{"n_layer": 15, "n_head": 8, "activation": "tanh_gelu", "norm_eps": 1e-05, "tie_embeddings": true, "init": "normal", "beta1": 0.95, "weight_decay": 0.052, "schedule": "wsd", "decay_fraction": 0.835, "decay_shape": "linear", "final_lr_fraction": 0.0, "seq_len": 256, "train_tokens": 542300000, "steps": 8275}
MLP neurons of a small language model. Each row is named by its layer, matrix (up: input weights) and neuron, and shows model dimensions 0-127. Each number is 500 + 50 x the weight over its row's rms, rounded and kept within 0 to 999. Numbers have three digits each.
A block is one neuron, or neurons of one layer that tend to fire together. Before each block is what it responds to, as a language model described it from the Wikipedia text at the highest values.

Infobox and table field labels
L6.up0:514488579510570446450561501483543562574490490489520545538412475575467505509517481483524532538341546452611506512459549565430536503492428539419470591550469495547472467534529589490483498439465484393434547520467528490489527513409565527509494460572493505450514561563464440537497489458463440475604529531562483477413576461491499483506500520465454483494461492503521446470425492459497470510479
L6.up35:540493481483484537530474550455375412525542463492478458506440518459531488467486517483451506542493556554472528523532577497500529460482502520513483569587510539505522602531509440495484481536522469454519444555467539434504481542469485438454485468461542519509489488603523493483512490552549520495499505727521517545499526511457483488433505487615393472469523627594539417479457481556526447436536
L6.up98:552499471465404553467457480484507563558531456512493591460435468474509468508487453511556479453491638496556498538424581554477517475516410488483379501586459526499503538535544429435573485476513540399501459534488459509543494568466590438422471495543550439485499541578499423532448550497656473537458419636490500488400536485465505502469562575558465487500483526537585412484430513484514432526465
L6.up760:450544396420409555446494593325455495480424551532499430482574445453431542526536471524419485546472469502510488517428579521445448546522465489493475531542438507445500497571528530437453436498510512474476544536518470425528494572516525445459609443537476419491450426519489466483491517545568515563478476511577611461557507550552464489528552541487456471505466646462556470438473570478525457469445

Wikipedia infobox and structure markup
L3.up26:490585435436539503488516525440439467414474442539470542415477442460399424468400457517546527527587460535483546504488494466443525565476458460455465561608486520501495474537507502432547457483576545466470538592462497481512515446539478445510404451573423442400399370478576513478486452514534478612482515572573553447537459529586450494509528502466526458599418622471527464469510505480495492525453
L3.up41:410470457377489508520427457435417505560460562464547436498524464456478404441383427539492500519484495502453535425469489477434456495541512495530424552484502483424535549522530457538429506543567495390464496613538472467438406480542494527555473314524533448520419523508570446490542527577564469565486542469556470437484421542539525526475502656514457509542380509480567510397456519574410519466499
L3.up283:457483480492589486520445493448401576557535494565550501517432479562523526500567414470469435559496586524507478513470560577441414458596527536531428437500576537463466572427512501566454427489534549359453542504557548445476547495526515495529497470480505557477548548537582563479491516555550520506490492508528447533531556465459497612459552481460533512425427543544571425517492458492534407535518
L3.up319:507476529476537507491497490441472533500449502443539513533509486476503446427494413508489491548500452373542486489488443581488312483518411474538487563513506472530445494554504577377533454482476496366537526509551483390494509533490496528503457471544424466545485432567480497529519482564520473461419553511488518443494424559517480568478512551499498533472526545449539412430501505447500457577491
L3.up377:491561494401533456373514567440437476549536513477581471471542526500434551490526559489357478522444539480505485444520505493507515589493535525472465494562514499404477494434604542449495479478595484448521563499547459387525430507465482498532473387577478449476440506531535501479577522529588506547494552580496503540503533491523517547468589548463462466543429534513579433540509541456446452502520
L3.up455:449418489441515496526523543500455659606482522517582436500479504426428448458425420473530539539566525360529496478524574456437361511551517515499453484488500466463515441484427482467519499489582492413544588547548520478426467502545460482504442472542453441442482465563565446502597478578528473506436511493514519415534524547452485474506543574392505437441389520524543459503530467468481420505506
L3.up479:567496482524488516476469467425534534545546551518533510481511488509476544484414455459485517578561501481448525535411481507480394535473489474430462524512519434534517494529539444492516527540488436481518417548485459502461449404481542420501537479505431453442471487475488514410611509536487509571563485517572550457483538584523495599498533565424473404570403572564508550402399435521444520535539
L3.up602:452442462532402550481592456424455475588482443429519478468440452493524523489387447518500523534534560503527482531454514533470376465555528477546495507517474492462519516557552490506445392580565541416500403579566456389486422546478495517512488478477455497482538483421529419434455532580575550611474493538461492466525506512494503521503542545454519491545450531487602453459494421485475485542571
L3.up665:437413458518488515509442506469461431534472483466524452509636552515503497494478475546531472501553520313501552422522489531423419492547494432531423505508432465466576522624536513521416445531498544330483436470520527445468459558541547519548527434541412405382559533504552492485490537587552441524407456514452424487509489497541438521485481584500513491467411476425551439440567496463427508440548
L3.up699:494433442507530432516508512462443507605531437476512504446519443493411499484454577523545447586562587372479502475485465469396496515514432509559524530463442473529411487501576490466566476583498516481492393510507456434522487598430470453422513456510463519495491539589508408541625516544465482441495538514527556479508517602570539579459529620500502524468434582498465406462460543514521489559377
L3.up707:450554454483533515443506458447444508510494405597465411425498467444520446443466423507504559507511560499519528543497579532496512436585430475485480608536508506543446477503506531493490438548535580421413514514511471565532497531499537355510433469526490566433432478533533510503462512523551510531403502606447560376459469539590411549443536501436534422482415571501570459446485450478509517514447
L3.up795:590496503464415499497537578481495509526496436482566471427444418498394541527481511457466544555449510516524521473480456460412495494504422586520481469497494464444491495509625447569485541482502516434468422476598537489569490548410538531454462478486494543505489537513503464504462458516505511512474417462465650441499484536453484519468563519454480459488480430553491491555497349510577464465525
L3.up798:454618463445444522480594465409376536565495507550590457488508441498475378491511512462517518482449537470529575515432536498422485419657470497487458504512456563463498530496534571471567390437506555383477471575550466436529522575442528449580469404528443455408535460483530426510481535546532519534476438563467508516472610514519450472521619562514488457521467577497493478474476533479487527554564
L3.up922:506486428499444466506490463494392565542537528432556416562493453542576410510441425511515438599537547396427530413474534521384464476604483569526508475487498508361544494493520462489478491505582532381450523598511561421464431507424443486481535427520476485465544472531621441493495533603541487540488513505439491467536508523532490525503498581466492487536411552499547464402489512536460474422542
L3.up967:534443445515503481572421519491401529474483569515479486489499443523490356483476507550486485570545450449529511485485587526452484461556471570506510546458465538386494565508579462489395516517563540374463559488641505427563479540574532481532445393450622509479487473454517476520457503605523447483439493535430497495533407535518464427512465480504500544537437438386533527493522485527495445448532
L3.up1012:463517475436570537525545515448412519484455481538516445491579446444499427484442372517519512451525482466567498478462556500466413526532429465557444496522421523545516551558537557529471479483622544395457521594569436489555520508464442498537428429522476409452411449435489420516456522513573467580438508534480516503471416597607438412415535566510472510553448672460530486477514527450533494454467

Wikipedia structural markup
L3.up90:517536507498540463453442548394475536461518534526507458422539522455441466441468524474455470526498548392510522437535530431491539565447512457497579576607470525407575488520572518470457523505483435389460506501486504463525529504436518453473498514520461487433517587541484570536565498474619504453581458510495655519563547490503426525453483503481495472528387472479502428476496560509543452453350
L3.up100:509459513409492540495521487418431622493432484491548447481493497478458534445522411482472544552464500460559550506533565501430505494579480455439500516545399458463509484587609517509444446521574486396497493513565538427496446479573528471581439463531456438443504483477503495468531506562601476558513450509506630449524445600490426425527490544457467489502454618461529466483484524510462393536470
L3.up139:467612473432511514585549476378472521404536428567549513521466514511517521467520474543436465501586475429468479462490502472474405507622544558389451536534552526409573438521557485459431351473494539399554514512535532438583433514564396526460522503507448448406457554396457558514482504553548486482499451544539573495511485536511506442512537519499425468460531507362491506538493449510493565476524
L3.up266:454466514415568545511443552398503617540546515546501429492546462468544496451492441528464452457470587533471519485461525562500434411619497567519466556513517514501515484579413563504588544504522498477510435522539548496506538425463389483581563475482438536495513490480514517577553500587493498561389483502481508507549504478470486510423526549512474483553446487483502426498490414404496501484535
L3.up325:486489487399577406519518571489479598456497482609568486443509418491451476493432522552462467496449482522514421473460515539479524478462515455497524500577505440496500416506518536493632623484622535547497572554460486523444470436569505429570404516488480595504542467505533447522474480473428520567473484551510584455434491490563500498524510497384502524535381547508529492447508569525503479491338
L3.up428:475476562485518492535489571418438645513540520543596554418464431442443499498530489509531518568504476477558474489466464493438524532586432584471437584602477381507445538509525548483521446485578500470512561423549579468480533489492541477529476481524339547410568418513475466551523435588582518525487485517532562402431464538514495554460512485486488458521436510495522468501529408560467457558501
L3.up514:440560568512540489503417507521472543469617543504502506473547529501580495427523542520554454541429588463503489497496658513474478462399566524542522469470536467510494560457510489545512458502520465451456445512589538436521485484670470452484531387511457432535459476560532548555512520508551464428496432542498479593515417444547446548505527497546544538474389523544589517483477590502448491473484
L3.up536:408513408436535495513445564373419507469592412519574492508450497414462563501437464523464510495470450432530566516464553440481414505453432424462532555445468411455501513466589524489509465526552481476486490499562547420487497508547555477529443461485440468485605426565489518534596529610588469551566481568459530525495474607548463523532472536473512477503342624542547493492524533490518444470397
L3.up581:484479476414535490616434610443491635454520488527568579434503464432504367475450501568478485478521555454489536505461483478501495474424536450465514624568554535511419444522588514485532437440531557485493439491588468491465455460542549449465476503491533517402512548577497589578564516468506499449489418548437479514459504530460456505475549593532428510508457537438523436467462489464475551491455
L3.up674:435475477485461442525531553364432611528470512449516462595479574479458499526418518503430470521483553510592515482467564533427460491519600526497504503564495559481525539592459529495458449441545540460474422519573452448535347445489459501481496505486507459521506543453468561465531534622606554533498480515448544583591473543549501532488566538457451484485457573519529377512566419405449480427505
L3.up714:513500494524567384546464526433518655498517447492497454412463464431437462474487521519527474597498410549599542451450559455499434514531428559493531566558488543507431495533559476403467467562511489499491492557527481495478502440519319498544517481543469544514508460520468564556602513586476507445553467440547586500533473574556525510456454550527480529581444502475490426523495536482562512561348
L3.up722:559423465505492532555460487497594600459527540475491519422603472470451467500468527539449474432543506380603510444523511564497496531479513444441480505456520575494486489459566500454507506559519500504463448498505498584532374584528501486552544536489522540527437514466444513548517558488402554464500463561466529553422606453470440523525542588526410504505480550542465474608467508440513534549510
L3.up814:520470417482527503515510401504469516442505392537557428485505474555497421384523514503518511568493428543456477511446447400489459474432496451492458523511549362552380470521543384525444432573482520463416508531492531433438489468453509451581484532504462456427546478463523579451490515546503501495480415555510506486489481616573547549445471562470510518491393547447514544529481443505509535539414
L3.up830:474514488435505513467497482402497551517634538559532483430477416414555442430477483506486520499521515370463518508424562505448489476506505497463504537484511428534548472429545483543535464610586540485474514512593550507543454460547455400498410466508427505431482450502520517516497512531578489601461473634453510469487512516529377556493531529485485481552414555447569430451518524463491442551463
L3.up877:487569533498569478532547476446408541467538508492608464457495433592479522480522494538513511592542502449518533505418510494455543535568432524511520506498385429542457438469570536509540541564517600488485586549502522511436460488462502455514397550440419527550537502506532555520600432489442454491501502552565628525444592476542553468564465549470494565428515506456536486469464507562510527541470
L3.up1007:523497490413520502512459566440538453542585471455505440472553442375535459470403457551431528500504561493489483458493549576480443429547511595483483495494477532557454446571469529537617513487474582465445491503554424543466503470502418455474439379531432538520474495526514444535538396428505429537528489600472543542579426522535440541427562562513467499450484512501530454470514505387524541452474

Main verb after subject
L3.up147:509552519525478522488474548444407556471527477569549532576469479523514510462478431532508435584483525433507478523487522573483413522576584575548550518515545445398554522529512567475486399530474491452508520503523504429494428523438541500444568544517549423500509534420534515487415513545571540506539456552476597477432473482504508584588574575457492475452473551515464405411514405486462503428463
L3.up206:563525565512477503570454540489463519536618555473542455616537525425428489473470464434462475538481514379612570484467510454507510448522513500522550467441427492408565575485528560455492492452400411532476459523524509517576413506506506482534562487531513560548568439576577463538520497556508528529608446486489531538560534552513500515468496547476474472545494529506538495438500450559510440566428
L3.up312:409560610430513527509441396502546530552539522543560508478512550530480454533490495465470462500406504453523490482364501568478525431545434454539555549396544561564580552489448528537533514631515504514477390526571535392426522552424470465554500472480525453489467458575440605534476554518489384519428403452566532505497468450498534532434509609576426469476457533550537437517506579408412555445536
L3.up400:585517483477492537448434491511488565497619632488423496547608478534520413451509478518463481521584494352493505482407511604498462562437551465497511562460418395462531568524445509448647462525440506439555526467554547430538463502506533511560545500498478448502498427529522509495457575512555437523491489476431470461502511529478502512565548567445474462493477497400478461443484448453498494506578
L3.up535:543523471525541512468461471453452498529593551515509476515595541508499476504414486521446503508538516517452550488426562568536420442485516488381510584582439431491529526509479486537521515530483365498509433498476480529486431464554520471538515474506471474417452508503520525482463562510558469534586457548514568485585466518469446517494566556525401481467467529494504505421446461444435545401509
L3.up547:506443434506507485513492482549534517479424456570535477506444444549374452508461468509483503643537439534445376435421462450500526606528470459490474469501421436427561551590519538458490567485531487511451554555413574473480449477589492484531532543494521443459530488588454505517526555489459452470601557486516517400407548473519466473561505555408518527537442586480432528460515477650509465509482
L3.up709:469528453332542482541419545469513566478544591550458546449528457516509369531458571570524472452440486442550527459470500460422567509403478477548475483486473457488424539464562530534570477501476525567495502491513526532484438542559567503596526534582452491462600469591470508551439573545487517517445446464414470414475464577457478541537537492477484484602366394478517445514597600487538489531517
L3.up747:519418524547441504428466410461480520559494620594452513509543504514483451496501568480529444518486505550504577504453503533427452476548441602489494532477520530504531536573503463494486476422537419520485412470439445431464511493451435535560527503510529511505382557533481423504553445636526463504557380467538553554576444562540458541539546537544509475482498466512469535540464360517437556525505
L3.up810:493609420441565497510469500539459557500511483533458472484546477497433529444427490498524502474437584481514498514472567455468452628475547390520431492437449456459552545447526472552511459511537569429455445523470474489525465481526551535551380441527491443510433510536552446524526493388580482568496574463496522468530592452593460545447530571439512453544364488483549531521565514469522535554522
L3.up868:625451491645399562418441492527538474624548569482463477495530473488542548500462485469413513553511512405577595502484498596535532481482600573477506487457578498573564471548486517505519626477457491424464501513522516573491446489492525490508524477469471515554472480552474565482512614562579468441408543520501498543555439416410463471530556494547469471491502409557500521500405439548413486388586
L3.up886:478458443588553476589452513521571616526550454471540439480480458533486491556467439526479531499524597529480443489447518514503567571440544486467540402596453528455526442527519494394560543416399459534564492510472480520564522469686510479483496475464443453472491467521461469470469578505564496502494471514529559482441573491426512571591481504434537482523381467506415571475466489517467468458419
L3.up888:505478507444388495489396499483363494574471561475425424467545578445540460468513451509464472537486541504543538420456489483529467525531420439530423534523538572489572564475504539442637490478442505385523447530397487462504516572547589512540460414500441463497448544562554481483472580605577502564483447503515484543558549467501518573533493559619495476492440544569476412462491537509538420548462
L3.up896:485515521549434535532440435496420474508559467607418483422581485472477524550418513487523504468449572520523484478527678515458511502467557371469499457460537504443541526451540507474475465422497575467387436490506466465534447459506557401531428482478452471555499505550501419541497468497509467573510368480450560564406560479467495446561510520468499467464479470457540566498483533528419577559552
L3.up931:645465502539549511396523449532438549598545531478530467496528555496474497529465438457467471532519452479457549436423418507435495547442477643518551575574508461562551428520479511506531518542513476453456399453542443634509425471484527472550583508513534493416459500535453456535516491498488567402460492473500548467523516460553470533481492593593472465505532491399471414410371455530487556462557
L3.up965:512476454512418448516468496512492488580476501482402429519477504595405515532491354530462516603419517516403541536390515442497511512516527551487507517517425433483572496514545421447615515474394470512579528580462492496563458475595513489515549495505419483528479554409496514512557569558569467595546519421599464492559466499499489534611509544460507514513459518508472482542506416609552475583536
L3.up968:464613558483534526481484418514551512480526575486586537491623564494543574485493463419389456517460484333464542440439523527499500505541541489462498545470435358478534561491543544507550534467436425528452442485492501529532483513493447507521531515478504480524470506548430473511491473636522435533628493506538490531538450474574431575575535456557455497490435468482520614454474479513568513490480

Wikipedia table and infobox labels
L5.up151:436554503565442496461433486576514551517555515423556490498494474467559412526493462523541499474474585470450487435440638546426549440454497495458405548427553419499539525474472577445560460467574574350498503540606569471525446617432537506491487493560422508432546492515568384485421503468548451533555488617516473484483489474516423596529511499476494532465403519562560429449480521543528482501569

Indefinite article / title marker
L6.up681:523487523548553526443578479487457568483535495537442599485492543507501309520506551478579513493571510441549568476446505551456487504562432511468411381479466461512426499466518560510474513546565503483447536556543476527543510542525411440553455479497530459430491469416515587451526477473465441504396467547550507549564518539598484400552451474584442512485502494431485450525509449571412493502535
L6.up816:501499500406476498439622510474545448570569587516460665518541539441557470563516530517469509429457374464492558447475466470413419467520427568503453487457450510440393529516575493540467410475539518526370498537546543524523465539499435443523525486495481492464450492526508563489423523580500503555506460543526509379612412536540472553445506467569433534612413547448581439497532445483536527470516
L6.up852:408560504513485548496473530369543507462542516580530507558496551456525511433486520570518522510467535524490519489470553522481390531500515573504509507466545435470530536576497538537418457489446512490435407533516551417588571505520433414508506440496474469444412485482514562464461496558448510496438507560481474522505504412567492525483520495490533512587465594478504483395521511432449539526492
L6.up1018:504546573445505496553567470468459535464538505554552538482462410331493495492520491452555485482481460462506599520490502504544416523528456546398511509511486389497433385452592426588500473570537515515406505629543479538550508411478515399527468474472468542421447435497503562484486438471488499531501438590575570520473488573514537401526539550498388514521500450441485513494435431560499445545521

Verbs after named subjects
L6.up24:541504532516543548582440406501521529498524525578513492645585567503500481516465536508472485576470572424496566488451522472508539530521477508453558489477462459437534542452514546455570527491536436442524518479433461468487494516521527479564583487472397404464426363542525563528550424546463445432479562471501570496542534566606477440514508509479414469508462560552526535388484499525497487514470
L6.up101:577472444520448523500492428458537500545585617467472477487537537549359569447425541510460493526409536421503617524513549530482513488491518500429486492467399498447514514517521504536485494586508443469485405476512407563510410398549539436594415494594498495533394545487552579455528458540501482535537479522525500599506421565427492505531491539499459485535494555517537430466490539501390549507521
L6.up424:521469475570399489478426517473417541483470512505426589449493534505446439444445508470451505472493496521473513454476572532454570480547510561411454464561491522398480522516514381446453591523568487449492503497574542450556413530561534482515458479517456555561488424561512460505466481525545438523495484497550540435520433552426443505499525576465520489573451491545486519500490487561455534522561
L6.up993:519491534499514444501533424518446504495562539555630490487589560489404459426439532432393511542549517480528529490471545483477531563473463508529518498466429475398596548527477546478467581577522521480469481460556480491482429543563506532522517469502551441486493453486483556545460474557434418493427524463551476486464425485548470454607533567500516555484525551430520567434587539543474521506547

Structured-data separator punctuation
L5.up241:446449408487527457484581499406457502497477462528460418484453435559415520421449441529504516532485505443422506470475523545405450419476526461519466531533495433454521492478525479529567534663566582455382462573498518495532523487414511515486386474469541544506455390450521377488522562605454483473520527442475544481453461538528520560477478626425496527558487520455542500415470500570469502538551

Table row-label endings
L6.up367:573509486486454414493487477517556613564477483550652577519440468524524492415504586446395432584479445525503464421490500569402476512567508591461464606530534497519476458499552451521465526479558531446589512513560580465551456504518496531644505463515502463469513521455419456484533495453472426444524490641473547564475455545467557477504512572542489536451458591517540562499459541486519492449490
L6.up490:472508450487429496545438556478495517487497489498510502492473549499523489498518477436412518467431489535545605436458472534496485459549384485477401538473466461571561551472507546554509474501488500411473525551497489476492511556490574473487496417535417397484598433537521520504487561481519439545482540476602460509458512508480453470454532525552379490501456447529519537463457585506509455473502
L6.up652:427532462505495559515470408455470478451565506437467544491490483559481442510459478507512532595613496572530487506464558529463558435557471475425469515604506545499536556503579522536432478468504495455464484514545458419484482557588412433574481435465555464500532454539542471414527624451537453518586504530538491583495517470501528493545567504492404444488406520544559522511484472543464439476518
L6.up766:431492514486463507464476600497461544557559432541492517481540445495510401498480538538394526520503442519559478418405559576525555502561491516468506474511467538490441457469529582583484521436559555507527543537494557479491514542510558471570416485578388560477530459517505447489537561525354475505592450528464559490433471434447530453539568551510404463488437538430526536482469580530560438425466

Table entry final words
L3.up22:515499491361548516498565521529388541494472447506485583558514489434477467511540530524521507491547538400527511416577519466529463497444480530447349538518438438515465510481555500435517458449541488560543583528441524541560522487572532491591457500456475525324440379487537444518524561517482551563475502558470464375514567520522506456522456543473469518481392610461532484523531504467487419504500
L3.up70:484519478378570486519569508506423547528421462505504423510437501559504437548551410461463472607463584436446439434497466498420476550583452487557446431604506419510465514453561488428614460511441521415431543620445547417540496447499460467550449476534428507538510490481526407448455604512499446643429470500536473410465538547502564573505511547407509504451457549449486576467494506608464410506549
L3.up79:477474529464454459437498516447497517498558431428467478513413546515465473550477472496497522598489528540478500443461467467446524544584511407406480433647486491503488491527517470537408533507476485562575578616559541455484497472558444470571586507502479507435425470468471472504469603525519552573546516523495534467401492518423598420546471516513497543482467518480544500510491546504542469404526
L3.up94:468399455485369447508556447501508456530589512477573506515497443472497488440511476546505455548553494509480544418484511484432402526595494466407537503581514481479492491508560434493476539554569468532522499528516523547538481460460416496536489462465488545487471547470497551456567411504463489517529505605573570514475523532526569458411507487552525585510428610470528506447422379526494542512531
L3.up162:468559508518472531485482479455413482487517448545567442485525508500511457457463384525437551511551550472556490487407554472508461496560482443498473531577600516474440473459584462599425490504524493423491484494490558519465469520523463485517507491466457472429527492551487490499461545452599465582444447626451472459457465542483512547531548585562419455447476595530568515466519548411459451466470
L3.up261:548514452466433508464507510522487434416500519492494603461612481612459467497559481497429513469553518401502521499490478448509554492448551472470503498519531401533541361582538524482603614544476491495384508551497525573544405443508479457495456472427441539518510467471559439425613445467405483470527469587444496529532521447490536509529625450506537494491465594531584518481449574524533502448502
L3.up272:542505570437482537470416510441443474418429478499571524447480437472442483468558435561422514427503604481522582492489530537521454466484468427505453541500498437549492504442624519550580526579602628492479456500555443494476465478399508489513462483491529451498467527489535451493473471515443516531559401506575487472387478444483472585499548566502390486467471579480500538439414562560567491597583
L3.up453:548467415464590499378463502527396393442447441526454514488432518511520457490520477488548552463490496527495451419477496489582518576609462441463479478582468405540472539526543577508528582587524467485461473591490485498627479485528500509552432482481420536472537511511472457500476531560570481627523483513560530328460426561554539469458548476479450500464489459503476560382467460528497485448484
L3.up554:468484561527427492480422572558494428443432487482486507483569543546498495409497516492497498563517490508580463463416545488535535487461438463562464511509452430586518466498520454510622515554549585471475520557468494438451528393599534514532429450449438465457419527515548528452521537522474468514533423644430501515478453609558518480542462480527490502431441657448563477478520494510541401455482
L3.up618:473499487489504467484475562483513503488503505553567506489489495559527486519540476539403557455493541538525477516490560495493522415499499404434483504508496507440500461497579477500556535545551595518469513527464493532614412354518474521527407482543451530494526532533510435404498585534446447601600450541529502508435527383446539556635545580440527509501474422575495567469465470479540430492574
L3.up639:529465464520428483386450539540504528408487406535474499515542469605469419460534460449563514510452534481531505504541526528556548596532503405429441478510521384501446503514529474565512635613550400497498504532452544543528530584470531495558447495568411563545457477481512477530455457469393445591570555578473537384472511502520438479521563529472520502529554440507502620513456481510486475464595
L3.up680:516499501497583467528471452569428457374531431590563509457553565568452540424529515471490479531426529461453552494507476513517473518489531408486471489510427475489440476468546524442537573448463422486408536579470460496511502489563544471596556509462498562449562499610460560524502596545518507446501503512501539471473467556603512457489513462574471456522417440548542620488471547538525508466423
L3.up786:501557530417580508391495480461474475511539547477467414549429478442507469478474491498484539492527600452481533490537509456482516454501408467468472428525541445490424551467550487506522530434465437471476529559569503565562489489553541467566459458511361555496525475492532526503447509554559475539419431541503611436462524547542489513472501500421526476453465581510560457537494501464539510444500
L3.up918:544511489414606521416528468555459557465465403483474429482537453597485554546540377411458522512452536528525480498405466564568410504571461514420433512501441528550380512462519488586520582569539496496382516571538490537545497467557577464497463465510466621485517537563515493517479564469453478497497521513534482398499502443462514550495524536513525486535451470473520525445463409538530486517475
L3.up939:466475436522531519497545501508439505513495477582462509459574482507404526469245419498507503521486572448482510520486539380447497473558597489486493539498502459545491566591501527388482573517528558441483494605548493456545445505549566475500414475435394466432532539582455503538613522518518458584454454507477516487490511454455511467532505593451522504582534536488528504486545505513385521504510
L3.up949:444553386509423518442556453477511388370498475550494514529496507442522360489526477524410526509491452531527477469399517516478492506591451570527424520470566401530426573490535494472576486504564540572469473555429444512496442520437433498520488479477462486398472503469494530496450602592420491517453477620511457446509438541634516479507521492510437542529416588604554582507511472508488497486584

Participles opening table entries
L5.up223:488571496503482467464455414523483546559549410503500469527469475545464436429511449504498532486551467545433470560442518488442433420572474560539559504581541513489514547576549390520468499423508401450468400521580570492444494533494591429553580469549498497443477397457551559551499496502597440454534418507614605491519525539577481446415516500618485480506471526482545540527531513544542558438503